Part of a small language model's weights.
Size: 17 layers, 3 heads of 64, MLP 512 SwiGLU.
Architecture: RMSNorm before each block, rotary positions, no biases in attention or MLP, untied embeddings.
MLP neurons of a small language model. Each row is named by its layer, matrix (gate and up: input weights; down: output weights) and neuron, and shows model dimensions 0-191. Each number is 128 + 32 x the weight over its row's rms, rounded and kept within 0 to 255. Numbers have three digits each. A neuron's up and down rows have the sign that makes its largest values positive.
After each neuron's rows, "fires in" lists the words (lower case) most often at its 100 highest values on Wikipedia text that the model never trained on. A number after a token or word is its count.

L12.gate348:173091123156177123147109125117116077086098112178070088153145137134104086169109138134151137110199112112145157178110088115137164117106149093125131070103183088160132149092128128069184108154105098156164147147199155156100145165081138136120104128103206077120096095104134183072146166187115128135128110139107130173200082175118058156140151122125150184123132199084158162100128100186141109137137158132114136166116109135119132143165141140186130175126121120069165167133068187093103119183110120141097180095134129140122129162147148098120184072116130176076145136067131123123082143101131161101
L12.up348:099112116088107130131136148051106145133114139092139082111144162121130216121122166082060149123151120078091177115096126148098163135178110109132165166149145145108087142096147145158064106111082108119130167121123159138127156066030147141151111165096042200062102101091141081182084125147119202144174160185135084128106154100147128092174145126128115102111148145120156136151170141064123114152123122175172145093124175147121136113136117147134099111149128134141133147121097125143178145128096146182126098055086148122179053161100189106091141127163113103117131111156132108147099171114162086177
L12.down348:119131132153176112129158111199040094108112151155101165100134123144160114117111110149189082128195192135133122075152165106119171079180131135149123183116206172206159111129101127144159131156124122142171173136100150204145140115092119162123121079117132155173153223117124132124167061135154105127147170077127146140091120179110051119147087129138104124130114114128133136153169099135183101178105186156141114110169123145110116087096156086191131157132130094151106168087095169188131187117089115083104094153115187156104113112137132135094158173128094112110112149166164144115089132144148131117
fires in: "in" 70, "of" 26

L4.gate257:073154114188088103114163125133150128155166113217136125153090129180174163129119146149116118074101094117045175112120101160181152104184178151159095164151070142160166133169107150164195143157113100140056154127105134108146151162109115155104092094121117082136097166179112132127149121139120147160078082118080130163159126100136124119079153113147123158128127079133173065160117097096141104159055158168150153167130146103141164074124134095153105145138132155126103175047135171154143134137111124125040094123109080120088144150115070144108065157145116109121150163107142105117193152128113129192
L4.up257:057122116100139148169135115131160165163139107146159154093120111138144115104151173176151093142170042120091142119183065111095073123127134164112068088078136117133155110147111135136094103120173154127136140085120048139128132096094156159128164166116127097111185147092131146115150130148159155072160131084147145111161080154110137122081147121156107100166138096169141090145092093069100158157114138108130117120216115140134150046174179120158150092157153158125156179100103153140172091151207126093183132168100165155135130088181073106119132146127193130114188120166137083124128154136103203159
L4.down257:109201087174116111145135118145175161104199137111169188096164108146105192088108143123093137144162115113107141118096109098126145124175170123110133138116107112196123148182126152188106167113130054109161135128098097129079113067143164127174159145124132070138115180107137093129088171161152145175158118210159110121164187117065162132069148131133117143171149122080133154106146126128097145126164134134118113149129150100119152150172131129149087110095165118106214112084101099116176162127125172118144089142105116160177159156186189110165065102097095151172170180109075147143125067118092116094
fires in: "his" 31, "their" 23, "s" 18, "the" 12, "your" 7

L3.gate20:176143073085117122072168191115176153111118150127124132064148113103143180107122136165126147106051138104122107112103100095157162107117126159111117144158123119142172129150185068112117156109162149109131082122141146093156184156118108132149176138103074149155124166114102143093114126084120126135092118145143161120187152111133152184081151113146084101131096169113138113153092134013173106116121142083135197104113148117214116140167124079116184148103131133121099203116139143114125165142131121067119099067134181163150153168121094140101102156179117206060160133087115106105135105180092118178
L3.up20:139081133112126126051173164057141141136063142128122104118167130135132181126154151165152157119138106076119130130124120108149150085151195184135103160128130077124123124127163145088181105106140111085136122050097190072167160104161119130133140151114064163125158140099091127112047102136186167161076133135163129127099125115102120117096102160122140144116120130133178150142104122118192106133132142108151172126093204078180139137151115145136144099129204072194095149172153142136102097083085144081127075135187165182176084097099096095130111120153106158150157123093063138116149119134060143165
L3.down20:163112089105116139121165112093106117133098132100119099109087076119142195075099118184133181172035142072140074058129123136134117151107176193090136113099159092147145113165138131157112143152153141139182160076126164083128142116113175134133112087089128107191120166154106141127103124093117112139083191191151086123161124108197064110111153164114145153200109151143137184099161170090168183133119131130132181146122110111166127160143109119079150143096102141121098146174129115165138127105180159054133090131188176144085127115112112155128132156176163129100108144109128129104084152130075081194
fires in: "after" 69, "before" 17, "following" 6

L7.gate390:178125087081136127131094098085112100113154080118153128081091199190123155145135152117130122151116128166143139201121132175128179146151126089163120043149096191146123099120197176098102169128132115133041126136179161128124141140113084161136130124127077119140146192146143148113145120141111067199148072183136110099123027149132138116087099133102159169115128125162099111120136172146140076124094122135110089108098143119149180096159157138133134146132133154105139139114077150174088121120111162128129166093158085094101113167129144077108117073136065113089154121153149094106079169181101164051
L7.up390:081137106049156081097141161143139163173115161157156129094105075150143170073104114067151141099141158099121106131136082140130113094079146115135085078095111150127128202097161166077087189147068110086140147130135095128119119143121111140119162140090141079118144119168154128070109154091155140188180087168176110112154123132098128158153145111160072194145158153116169137126137139105143104163147111051148104173096109113063104112104124149104169161140152158185127147081099083158060138058153128143112171223135066137198153168126143144150112166131120147116115115098096128133118105171139152136
L7.down390:161128137115112044110111178153109187080136184139116219147142189152081129116129148111130154136115088172150173144153120126169133141151094144112142134120113145118133143170143087178133114111188151147098146133129163129112094129163117187095115088151162157114176095148066180146093149123141102104105061106028196104104165106189103110108131102131100123158100106174185073142154135157124191113076135176146187124149172149108111139136143133123085138124173036135151162121127121159157175190155118173162085117134102131137149093069133185108102140158159121145144108102137123159118106133080148133
fires in: "the" 26, "his" 22, "s" 12, "her" 7, "and" 4

L6.gate431:158077144167131149104083155149104109131051113130091076091141159093120074153162114118127124155142140128055106189082117092143146124096162121177120161101166104091111107127184064155104152173133104137137092143138176110167141171165219110150125118124141083084094165126095183166161144094146206161115158168137145123142069108125138175083174154180139134105169123063097136123145167133183154134109118146148123150163123140117111077134141167143128128102098153089192105054126160091177098130128138147075135120131105129130134139064130165081154096144096196060099079143139094095122158146122135143
L6.up431:124119117113128129158141147054139121114119072127097124084142099093110110129093151140180092110124120139185103176182179138134152143130084108144181111132142160073159096151110115210100099199111078160127142140111190106174148089107126135145165095122133108135148144100163140129109125120133080191122168142129129113148143141198090146100182133120112168106184126149112127124181095116139091125128090153087164123094154120170238177087148123140123133105143138189088161099101075126183131128127159077094159162174090102178130086081151175107117119190071135058088122101144099113083151120158137180
L6.down431:083130178144109139102145085136135113121176130148108163077115115174140113124121148070137109145132155121153118161103114140086126119142118122127152127131126079092158149104101178105087138074153126140122192080121124094113112113136160072069160177128063036148133146135129090157118065122127193191097178102093097137160075115125138125204150153110124175179084124145149187093131109105134105076185162098088106131108179132076123130124119162158191114145091180122114125119137128069101140140102074115117126156098157139070094138114122096146060122197176057143171145092092095129058107131155107114
fires in: "with" 24, "for" 22, "against" 12, "without" 10, "of" 9, "from" 5

L13.gate370:157111137049067119170205145164128103148129113162093140159116180147141096180142142121118132133200091145096113195155134163043167132132127156125131101086074125163121114147072104144145145149046119132154167123131097117163047119130124141051152112149095127132168101096109131090164106087091104167103127159155111132137179140133116196127147147107161105136107125150128119137160144111118147138133123087137179111136136103115117167134113133149156089183110081113142179135198114139076127124159127121148105077123087152123193186128199096088220124109146081093143082159159135150105103148069131156
L13.up370:134125208081159113114167198060151158142142124153084159130176174155116079085128159145144145138135140148123125092087123121135131150167141170151112146165132131168128166187053130144162179123137185101070161163137154098159092126105160097084163144177148173175135157067131148128147175102150110103147100127122097108107057160086138167156101158085121162140177165147151105176147172141114121145150117097143180114136166111178139097053123125131131136101102067163118132047164196117163136186151114156145119148098182147148166081080099077119130123084120124118181153130138158118127117121068117089
L13.down370:131130089170129171069131066123093153124119134157096163110181122149159151109182114135125133138134111090161188092110145146095143142132113106139121081136128093135061144123173157162042100160096145152131121112107116107142098124113172141247126131088122053104117218173115165155116121145139176078115100143176092181099117083065098093109138175143120118116156155138142115136147133106108123111149142086139082096171138138153100145152153137104161112166102174107139091157100121120106086134142139155089089064122139054155175109160108122172077098138114148151095142127068156070185118097163117061
fires in: "the" 36, "s" 18, "its" 14, "their" 10

L13.gate329:204179175112139128135095102111150097071102103148166185109125147159131062147080095148170128145123179121109078147154069088129155101083140062160163186132124117093072150160117113110124124120092082181196188101132093170094111061086111098188130094098121110084106134114097141179152108122112146114171101197175113076122171105086121140118168111122088158093145148134096141116124166136141093119227171163114178110149123155094105115088162137079165147091128119134113131100154174149134121143127067161136112091113093157164126103085116104146084114149147094086143112142133139117126142105180174162
L13.up329:098138128105111119087176129164145127135183152118097115110050123098114168128118111109080153159135105085142132134102110151114198128169105149132120131092129155118074081117128165168087124166147151120188128169181167080125106054157113117181092163099041065093129171138072080080093127055148122069098152136103159093128082157126095097121146120108121181102163174108165099100116118098110159163160140112106104107101108089128171076150176110190149114106113138165133081150160145098083038121103124091118126152161125169097083177107097167133170169142104118135141139160158131126119136124150056113
L13.down329:115173099128132208108127113143147112134086112123144095098132141134116137147159175122143101098115114188105134116146142156141136134085099138142122128131113118121164107078108133146185154129172130102041109155099115130128171176102132200071153136122148158147135185111109132116141085122131187124160101111172124142133169158121001143107140152163125094133099105119142150156203129101115098180043113096084162118169170172146148209114155146106117182111098123076128088135070091066130186060065139145102150157121170087113136094121125160135169095080136183143147117087074146129148103116113145139
fires in: "for" 61, "forced" 6

L3.gate197:051166123150112150062105092182087052101134152159130134138095117156093081138169089129153170088110152102122191098124110153123162103132088135100114108162079110119155060201088100115082086122061174123115114156141140143115142141167148142175075121077119156082133137178084113097121127166113103163141182165118136113164094129168119156154126123141169084074143133150147113105155129144153101129115118165164132085096074087118140074114117127152157061147108129084145128084198133120133155151161108157141146137179132121179086117129118112067134187066082146090112158105227100146102153129125120125
L3.up197:111137157110091156103167132154160134086118107147184086149101174155090131154101136158041094098156146159110147110102098113146133114114111133204125175167086182167158123140125146114129096102115088107071107079139110150121122111164084149134157105131159128092186096098120101202162162105133166132102105147152141172135079147130168115087169133164079128067160153083142112145187102113117181173119130124101103126044141126135112128168145158108165117149137107140132060138133116150098132157139123120116107156142186122185103112179082110128143173080157112183128131172085119005069163148179167121
L3.down197:052172149109122132124115086140163170159130087140155196125129147134087086053124149153170181163140186134155152126129092113110186132137126172139065055162100106128149086154090086178148086120161113107069167190114104131138131121123135142162102147165103110096208153125148077178132114146124120186176135193101127147081097140103138115090122152114137124083135073150149121106088122111151154101120114139118099161145104085099150135096156125133089037102132129074126095114099111158144190153190124123177141145162170101162149120158076113134052151078147141135165179075081121124138108138147139119
fires in: "that" 38, "this" 16, "following" 8, "given" 7, "same" 6, "biting" 4

L6.gate414:109110159171176070155106138154180108085102144143064160170107129198142082190129128122127121073142201137066160146108249145130171113120066104125132113157184100115128114144114092088111085102128142113111128095120169122055100080157159129141171124155087142140103161144118093119060129087086128143125120171115110156136152109126124078143133102160152093122101078131119153106128153106104128123131166115098109118100119130176128162108109172068088091130122119109129091133130178156157169166135150169072131070106168156107113132106103191090127125164116146191107096092115080118135183083183157178
L6.up414:150102110066104113125133095127089151130092126154146156167104159144135089200148121169100151067137149160121109162165139090144180127125150101100145116133122101155143229135145149113093111138152126125127078125173103147178089124073092078136160109163092097085164146125137150129101171115111138119097112133159162132172113110133172128119122171116180111103227112117195179088199162110095085152128116129107128106077136121154153129120133140179072154081141188162208183168128139103125164155186161097140085125143161164141106083110153121178116111106112075101143211134134096170059129145114108142
L6.down414:136174126129110105158152089092136136189100205092154185089148126133133127091116112127136154102184159144123078146139133112109127123125106146136069136064118142152150073111108129106144130080198103110161092085077128117118156119066167129102112181155119091138148165091120167092161164141113140157155148137131210197187121119031110090154132094152123089158132139065126153099166056126119119102102137145074137139108155130130103108130118111151147096172129137119169048121109141142150121137094153100101104163079144157158144146099145077176180088204101173050117141150152149166096123172152145153
fires in: "of" 72, "that" 7, "this" 7, "the" 5, "languages" 4

L13.gate140:111138133121117153167150109173149094069182168129120120131156174114185116180132099109112141179067163140112109117172165131130151136063107074103132111177171118083110126076102186188096148147147100161116172142097103170107135121142150068161141129091107057091137186163168108058122166168142112124096114054143135149213201149125101152132124114122190203092154145152132153090183116069118112137178131127116136162086162092149156132089177098142129085113127093129108156089137142165120152134105130131071103175132096113148158146144127179110115115119126113109131099155078127140126076085146192109
L13.up140:124172119108135101108115117151139125028098146127093087142116129117138204169137084164123156129130089140103095132161118110158174108118150055151182116146090087110141096127076148098091143156157107075105152163139134162155160171157132096139082155101086077144116132136128068121164137166086131168142153098149169115130181154134071113092114072079141113113121142173131176094122144089115152103108110091094110168172093119137195114114162077130157116103067110109142120149099115134124158153107105209126137093126169158133166151164115037109158170152075049161177115093117094094146146130197181126
L13.down140:164170153146085118115108129140189115153118152131125093102137138134075143113201150091101119083096141112114148131126078164137139135122115133121100159104091114096118102092136181113130157134164111131102147125112096106124184138109059200097131100127138209111138210116121120128100141115083103074185135084141119138115108063102075082153102109165086134163173101141129119105136183160104170135084094152095137182129144188109086129115109172149104152049161095143079087092070144071096123155180153096155135135183093093176164146112058131179174100094180117100130146126122197137106137121072140132
fires in: "for" 69, "a" 7

L10.gate246:148124143122117099092114131085219080135109083096082204061136147199183122135133095054135096106070100108126126165151055184132135128059125052162157083211161152130085175128114126114125118075109121102114126106135125120126145137109175143136162091167094184175184168114087107122118129140140144156168104149108119176122154150164085196149101116116136139131187149114117140111143111162200114106148050141101088145087156078075147124122152140133167084106103102138150135106143101088127118118163106103150093123164141087139113109153135097087133141154159111141091143114132127066128151137150120074
L10.up246:153165139097155161105070170062106110094118135089135163191111117093153116094142118125141113135134122133165116045153101086209171175113109127130116115076114143193168112137122144114103140134167106093138146083161048180162099155117097096079142117121168163136162104096115151085123121091157146094110172159158131092198182173118109129132123145162120121110135151098195156161101161141107136118128163119151189176096112139215107101139092181157129086131137152138151079100153097102098121170106159160168119131147155150120121115085141127132195080084137067151155138096145091177099112157103205164
L10.down246:131127140156154160122154101126137096171168100128149174154073128185172177122106152103127111122046095114062144176174070159104150064136128163125135117142143129125143106138084096157124112152183122173127099098107136109143107136161086221128139140133101115132140166141151135096114155103143185106100136146087079103126150103137216186134109137100139120140072123107138135096158170074162047099137110123102117124113094140160140225173103107121131088105094112158113151134158081087061100089087144114167147109111141062096188113194167129093120181133099124147136120152103199100121116079127149126
fires in: "of" 16, "and" 13, "early" 11, "similar" 10, "different" 7

L6.gate137:195123112112099104188092137110164112064127163140085105105161130127103150134150102117149138142116160072165134113103176134122155134030146144078063120125108154078098131109119141161125107133109162143147117126139197147096129112070133121084128129149086108114106180169135070106108186131142129155174121097105101177144132206170068119078147129097123105119145099143118116081141059100166110145136158110130133132197095058141161078110167146097089102156112156075127071133077116092182165133115121160107126143157127085079070093135177109164092155102039143095091095094117123124164145090109121143
L6.up137:189142113142107142127159101142136088117124141136118087118114117113147126076115090108160139151139094096173082121133115108119167146111144090128181165104131098112083145131127166153127109157117172118148138104140169157135156095104071075137073143147109142119120115130064168159090145085186179146063133147132128111130146173168142143096205128104110140207170149105183169177154114075138142124115124123141108226145197121148170157072178115179131120127061143144133054092090127079126141104141090126122108197138078093150108074081153074125142100032115155106156060156121133134134141109162119137
L6.down137:073122148074149141159076109180073101124092175066176137086112135158096126166160123116138065139099115134073139170102108061070124090084131103163120189147126192130138213127135135095178126155181112158181123079165109165127092152098125129108111129163118048060121156143126132098112155124135110087178147106119103117154094121166087172122155135122140152195154121129143075169151136110173106137073120164126103149111183131089158142121117138122113122105166150148156141105125127113156111075133078105128156146161177125073136133153187135035121131103104076099134158122138130125132208168144152109
fires in: "and" 74, "for" 12

L12.gate454:120133202141098103193171105137108157159101091115102150111145129150094158146133149077091185097151177094120134060147166169089121116138151094153159120124130083109105145097147103077178152136136134137138244089114141093077132059121158133158107164134144098205162158091099112113152108119164150094092144113125099192091143146092112115111125092136105122151169147131139135088089146098147104145146095123157155159145159124159131108176110126170168092041180140154135091098179173191103118151118109144123132166169071141093146121107181171089129167077079090162083125149164109119157116101076128166
L12.up454:104160123081173129149146170188123061117109146141139174099109153165064124112126104130134142171085119166099115150091127115144176091082147124136168104087041141129161119100139144083175085103159125111114139126121160158137111102155111121102110122140117101097109136135115075141135099154099104116067133078132118131152082087081124142122100091140109058171144153112093117148159145064040131093074184139067113118207143123137102060134118134162214133126154158151128141118145126063066103177062154088106116174117101140091106150155112116198104078099091147109137068130144119076114129112161112148
L12.down454:138148134149083123099102158124129172096165150095091114130130115192088130098126128168122155146090153116076129090120105147087115133163151132139111102127141097112165120111135148133167178114135137076111170067166061097089154105103101173163128073135098147145113154188135108149108137155181132140073102086126131174122090161162148081177085084100139149093085092180104135152144098144181135126102103155155118145101169083106138180109156158115118133142073073076158126076124067149185130134121177163149150080208102128176114122100092110138160080186121147120105173156080091160044178085115195123
fires in: "a" 54

L4.gate167:092138145093154112103123157076135106136089110167114136116130103119137073151115198138099132148107109108199103137121152121142125113129142081181130155154176099101104153135153139108136130123122163158137140098126128167126136043137146083138104146135105139101070177072130112080145140122114101121109126117132119062154129135177086147153134096117112160092224180120159115043137120079107126170111151131065234143085111083167145068080181119129135145150057093163199185129125104098123111163165111070150102095183144184124139141106137081096112136121093097170151157138101146103121164074112137077
L4.up167:162129125175165140167106121116185184067120142119113096115171098103155188078137201142109056167113043168090088108119112101097161099141160112093134148153179134135096111123112119114102089172111152146125152137098202135155142158119135084150118112166105063103150105205162154095044124136129152123153128059087130115156141119112143188072146110119064170205164128114117096123155118162104113132202184165080131147139144106133123171140132102092145160117154168096129169103133139134149127102090141138103119113077154099101168138110165053101116164131113144153127149150141077122163143098162160162
L4.down167:132137138180121148131157147082151167107055108122144077155162104151163152075083116182075092121174098114114145134082145117081135171064134158110162137117129114136172128072079087115115138146127128126115095160134094120089138123090129122193159147111135087101142099140119184174077156139149079156146110106167106120151155119132127096126126148114155133141148088124125088142107133172150085159115180182200090201089192100113144079132135149108132144143193165086044171119143150092170165108141181159105132099099167139121141039214133162089146161122176108131114112106163178144121086107138086138
fires in: "of" 56, "for" 15, "friday" 4

L13.gate478:142179131113062104105138148140124108176154135121133171150122068130139173156147143069126102157136146163137095125146155159148174127108096069098112091139115170120127119128102072124162187157112122153137111135105120097126126123149127060040111112101175084116110143144151127112128098122114126113151043165064199082165141113115117121112174163142054067162127120152057119066117120126162155164150124165088163151148104147088178101176114148171047101125218120141109139140153115122118101131135149149136143158108109075088131110154178104133074115148154142074075104148170104110087161111127214142
L13.up478:108134161130124106182139153103132180108076184140099121119125141128132120144145121132096146180122200203104094106171133110144082170168117154099121069096140175158106183074115119065102142162109116148161120163099137162171143168170139143122102128066100086147177150215156097119168187145157108088164128136147100149178136133136072097149139168090099059122133126143099104137147137074179158078080153074137101168164187144115087134145177137160070097146141133142119140117067165097089167113202085166128152118172144132118097109157098088183152135157128141112181132104115140102115122099086100142
L13.down478:198107156142103104206123158083135115109164159128089160098154168122141131110086086145124191137093092044147176179122105094177113080151156151111184203186133124100161108165147138140116081113165083100139104096112138172186083093117098121116145129145082137101065186156083160142146141140138160112072180103131134125104176117100110156096068079128136144134113123119162097111110067134124182102123120112126155087133150077124093131071078128071178125198142076172132107148133157161118124088125114095145145180154135137129160140118116151148120161071115116109175155144110131138124073131089068148
fires in: "the" 63, "at" 4

L3.gate346:095129157068113149109125192102139062134137120131145185119085119093117171158204164177170136111120176136106143157168110163146136177158115167100118136097106127115151124156066139165096135159104109115102172150146143183101191137113114149076114161147115102152064178088131142159126128137117137125076071168155075132155174174091115098111075141126091169144109171105107115124117104087114139094084074088175102130075129079175132149145045156113075096152113152098165152131152113053130136094146126087148094111088103093102110155128157083134104088152116211101176145090182149099148121108120166134
L3.up346:147191171075157148091151126132113094073107134102072140174100140133080152142168174206161101100128137129155170161084164107153196183138113159104100161113113109156160093146113147135046163131163169071079163124155102132142122164129081180068100085162097108178083110141175187185070180140142113105083157124136098110141150148070140088117130114081115128142100134116142149093098142112184137139134141162150132135092152124142090155111077167106091087171121142171169167110153132078120145115182162163154090124114141094146147139149114135107146126200129140101209182079152116148111105107133141119
L3.down346:143122085160147092151146120099071099133155134204130154076197156166160171127149127119175158128144134064063107114074139095169164136177078150100197108160119151135107140154056078184150175079172112160100098127106117127119112165069130143129122120097146097168121189134127118113172118165112144170175156189184164106167119060077071153087144167153153134184136135084128121129158163123140081100098126120097151117123097123118132120121095136135115157144129111128106132123135152111103149125167172068173172143077172144142153015106109094146160145114095122164125151142105133091152107092129099147
fires in: "the" 86, "early" 4

L4.gate78:103146163174100119156132109096143107144082104132096161097152142151181165158077124113094157079104154159115140110174082172107082125104116158140097085116127139074153153152066155136134092149120085121161231156107197114081127093166136134151145176116136122156180187028144181161129138166099139120134137161125138170143151154119083156047128119161110150147144109128179151122103096132126141126115106143159142229113114107130108130146070115114114156092128188103151095121139125117134115123143141155098144123080174171067181118142071130097130184155104093088169117096062165134172083148148092118
L4.up78:117151110119156172138117098163187136107069141127146122132122138168146119141124161088172104063126105133143041158118160091069112103125129147192178086134131088184117112103138130140136113127116099140104135146144071139086159082120074144088151167107178094126129098072188094149142169181113180122115124118082089086089115078144188090156143120122094132134168073141079063135094157176101136161154171121157134129137112041058127153138188160118133074147126155126095111082180195152139108126105124119078115126122140124133126070153145150129152127133183119111155088137132138186042173141123144109
L4.down78:100142173148094153206169104078079134157120103172078111123157119116142134169104119179141141164148117134083164144151123109124176102134082106138132128154186198161116135075051162104145154147147108102158118117114130069132156054090168132108166145084100049177116177117147113123114119107137177169111146156193077150182139082107094174063111143137105105139126170066121135117156143135123064127135120119108089153152119182128160168122062087145162181108047182176186135170121132139154132120145100110140100169101171158153125105111100093110118162124098141134145151132129060151135113101145143123
fires in: "by" 47, "to" 13, "with" 13, "a" 7, "for" 5, "the" 5

L13.gate222:118140131122167117106139103082092123139052135165115159127152137141181145133091090136103132162064185145113163137165141154156181147144110102132150145132138149148137120087181177112075110124138140103089167147121152068143144117137149104077139126173060143104182115192160123149195098157152144098073119158128088124203095121158105088170035142105107120147104087185134163077168148134192082134150135099143129096099175087126123132130108132147109211103135144143149127141113100124084054106132109118164096156095166093187183133180121128137071107143140130102089063103127113083073086114115105128
L13.up222:168158117102163145067071140119124088093117131158117134121100111091077173116147074132173124149133108088170144171100081173150151167124134080153133133112112144117115087121130126120121126092114136190208146150063128183110104125159130130151136140140083101138176095084038087103159150127137131166090174123159155166139206122123109183115131171100111104183146135133142190053159150118165023089086193090124111127112086108199166122129111160125113122116107121119175114121133160110207136155153158136145134158185097124108152123135128120155098071139105101127118139131094112151143074117156160068
L13.down222:127128097149116095126144108128136158222094080117083153172136107131130109156126174128113087116160178129120153109103102118099147120124164159120086142131106120104131146155055141125185113129149146114111166172169118126162156119151127073110115141155177100121130182102181165120088121094126133129194178096117085154142102148129168107151127138138156096103132121078098117145102124123146196187187104162096076138148128145087134068183147125129175126066115162154151166106103083114097139074158107114139183113062157170151176086054092076120152134148111177150164187168182154199135142176152079180
fires in: "a" 25, "and" 13, "of" 9, "or" 6, "his" 4

L11.gate35:159125054165121073138169167072151130096064134127088150121098157144096124091085112190113158125125157191159115120071136109142145110108046109121118100110089085116194141129095127119117158111126118121113199117086157097119050082120119115084098172073114142132161111162143121159129081126120172128088110111119133129140142098130076143163122127130060087115105110107164107128081158163083150147157174165143146167173142089138138096147106081144174099159107125149118096101136113101072167101174156100134092177176076131143146096074072072160088057064113165099142120108140183145155155127100151135
L11.up35:138081094094150105152107125143189115105159150096090047136107102114119091106142121157078100109051167197070102109105125113151135097100132081033103084123110146119103113101066101133157177123105106137101173140194104069138106090136071105135148169139150086185132121143113178127147127113080110199099142129102108191156121124116111077151136127070118126120101199163143070095104136164161118157107121133117128097164088097085154104139154142084135104152110102152110105143173108098075181141134109142166135132106126103076135086082093079173110065107137105103122112103146166108127174150145101188
L11.down35:129162163133096131125126168108173145097165107126093147153110147087090104135128147138124143100123094054175086098121139149112090132105135164129197171117114098116076103111084100159119150136133166129147154163136170079125148146090105103114097145147130091147110163143093112129116120182186032110111106158131114089125117137113000135145139102091130112164070196192126110132096104069115052134176123134149125110152174080105154085121162096082107140192137061130151075131140170130082096128117088111156170130080100127111171096127177189181106127132122084119129107118108108094113153118134138097
fires in: "a" 40, "the" 29

L7.gate88:090123088116088107123130091157126135124126167097122148162178175120091108097085131149086119124099126149140097164225174128164161155186149144156123133069118150105135132115179123165119095143086117139126142096180130156154139124133230103108094181109144125076098144153130160097121141132113126113078128101071116102132146130094107150147162162100125130117139117175102056071039116147121132089096142194147146157136121101137164127130110114099138182185154123174198081092173094166160088116128157153116125100204137111187124130077100110132123164069130167080137103105184128146086209145137104140
L7.up88:163145130147118132131098116141087115124146140167153131125093188141127125114123127137162181105088174140108089085122135140160065122097129154105090065128033101108162161125111188081128175095113120108122194126172098138145133140198130072147121132124078070148074142091117170082138081076095136168065198071175133145090155147119150158133133134072084064117115142087088081113111179106083133088146135133107132076126137039159105090155107129112136065154126101148131069131149107127169128148096153096095113107088190141131108101100099153149118076164146106148108141164177159140163109168148128135
L7.down88:096141108090137136112128108127113133111125110120114117133122090107150112081140146091113179120174162062083141084153138147136106117151173153143071109096131142076156155130106106135132143120074137096091197171101102132142139090070162153221132173077108164122120180107198126092048105114148118076055096133150118117133140132131140135121137133127088096133128147107120112080163117112060143121124140125158127111129086114095081039159172132078184125215081139083185044161116140114105114110119137175142098192204151109176102130109127147084120106105117179171133151125117141135136146126140101190
fires in: "one" 30, "a" 21, "only" 15, "of" 8, "each" 5, "least" 5

L7.gate76:223134146103126119076128122146147141132104100131143118133151179118073118125125103128080108114065148126094125134109189207144104124163042124153144174144112119083100209131141104165152097107187146123069255161125139167122099055128125157138112061141098114123171095091139129104096142123168133083106106162113150099124137154112110151130161106137141097076067107131136141099089148152162177119113163184121092117126195105140181103176102144126141136158127114081118162061141105127088169143146122112133087103143112179108134160124102158128116094086123103089077146117120073122135164120169126122
L7.up76:061055150111152151111114118136132070149142107141097157149129170145176116139140127170110091141173180104113145115183131154169084101150075086089174117141034080106165095101084103130100144093116102128070195104189133146160109135155125165118103164111109097156137163132119176104160190130170056108140097099152112124176144152102135107137124225122119105136127141152119100092139103103074137086081129147105182110161158175141115158154181126117084117141137143129121107088120126134080169100112122158132113078133106110176139111124166194095129087092146166097105172135077081139077180145165162087
L7.down76:080127153090133113123150076120179149164114123165169131097143114147104126085131095109091124147189155130171096095164142126116071181099114135109130170153116116101107078153153111097137127121094087125149171065157116126134113125173165154104073188107120139155144118104090149123065095112148066139141116095154150113028086085071103082151118165118143134133135060167141076112114112176128161122081112099097139100148083129142167181083170128121125175141130132073162081157145145138116100154088113125161101123123144152159089192078207142213151083086171179118158173160110155102123174100128107134
fires in: "some" 37, "any" 16, "more" 9, "one" 6, "most" 5

L4.gate392:152129168121130143062108129070137080125063153146104125161066133125140169102114137144115136136137084088062113131132121077143113106072101112137158144114094042149107111133170102106119152109119110060147087112132105091162134104167198190081166063155079207089107125117149197113140096106089155153077107136096140079125158112147152102150176194172162136133101167116165138069114174127116136156099154127156121134124135090181116096123117084103169136085126113190120146105160077186094074119138116086094123107148105154106129093143091148193146134181139157119139142145130102133195125099168151093
L4.up392:115115114123149089060159136031147120108065161109097100108104153153156146061136102180109123123169128101165051098093182132196123077038096139145129197107140116161137134161170100080101080151161142072189160183099146148165138118132157170105125141111124157097135135113135101169104088111151095086117067148094104194155107114108119158161139168153186138112118138135203186136100142104125109141115116136115165139091129092172148164144138117194140166105143177135163145107094119185112129129160101122109156106106100143117125136049128124156097160160108126130137127114089124172161132158076164145
L4.down392:121073122142171180137127094149100126152088090175110147124136137189139118141143127177179132120075118155171116093110131165108082101136141138122097160103112128136144095141116143143161150104070196152147184108090187154143197075099151135133120202133090167188123138142114105143183135093127123057060156121159072140131118123111112142100142170142172137196113123174103147134132168117135130070136124100126104128129177136146119206148127125134112163112114131156116106092109135136062218108147143085158140109166120118142085152118158177072088041097087112083155189123068087155088117099107163119
fires in: "after" 26, "to" 15, "despite" 8, "following" 7, "during" 7, "arizona" 4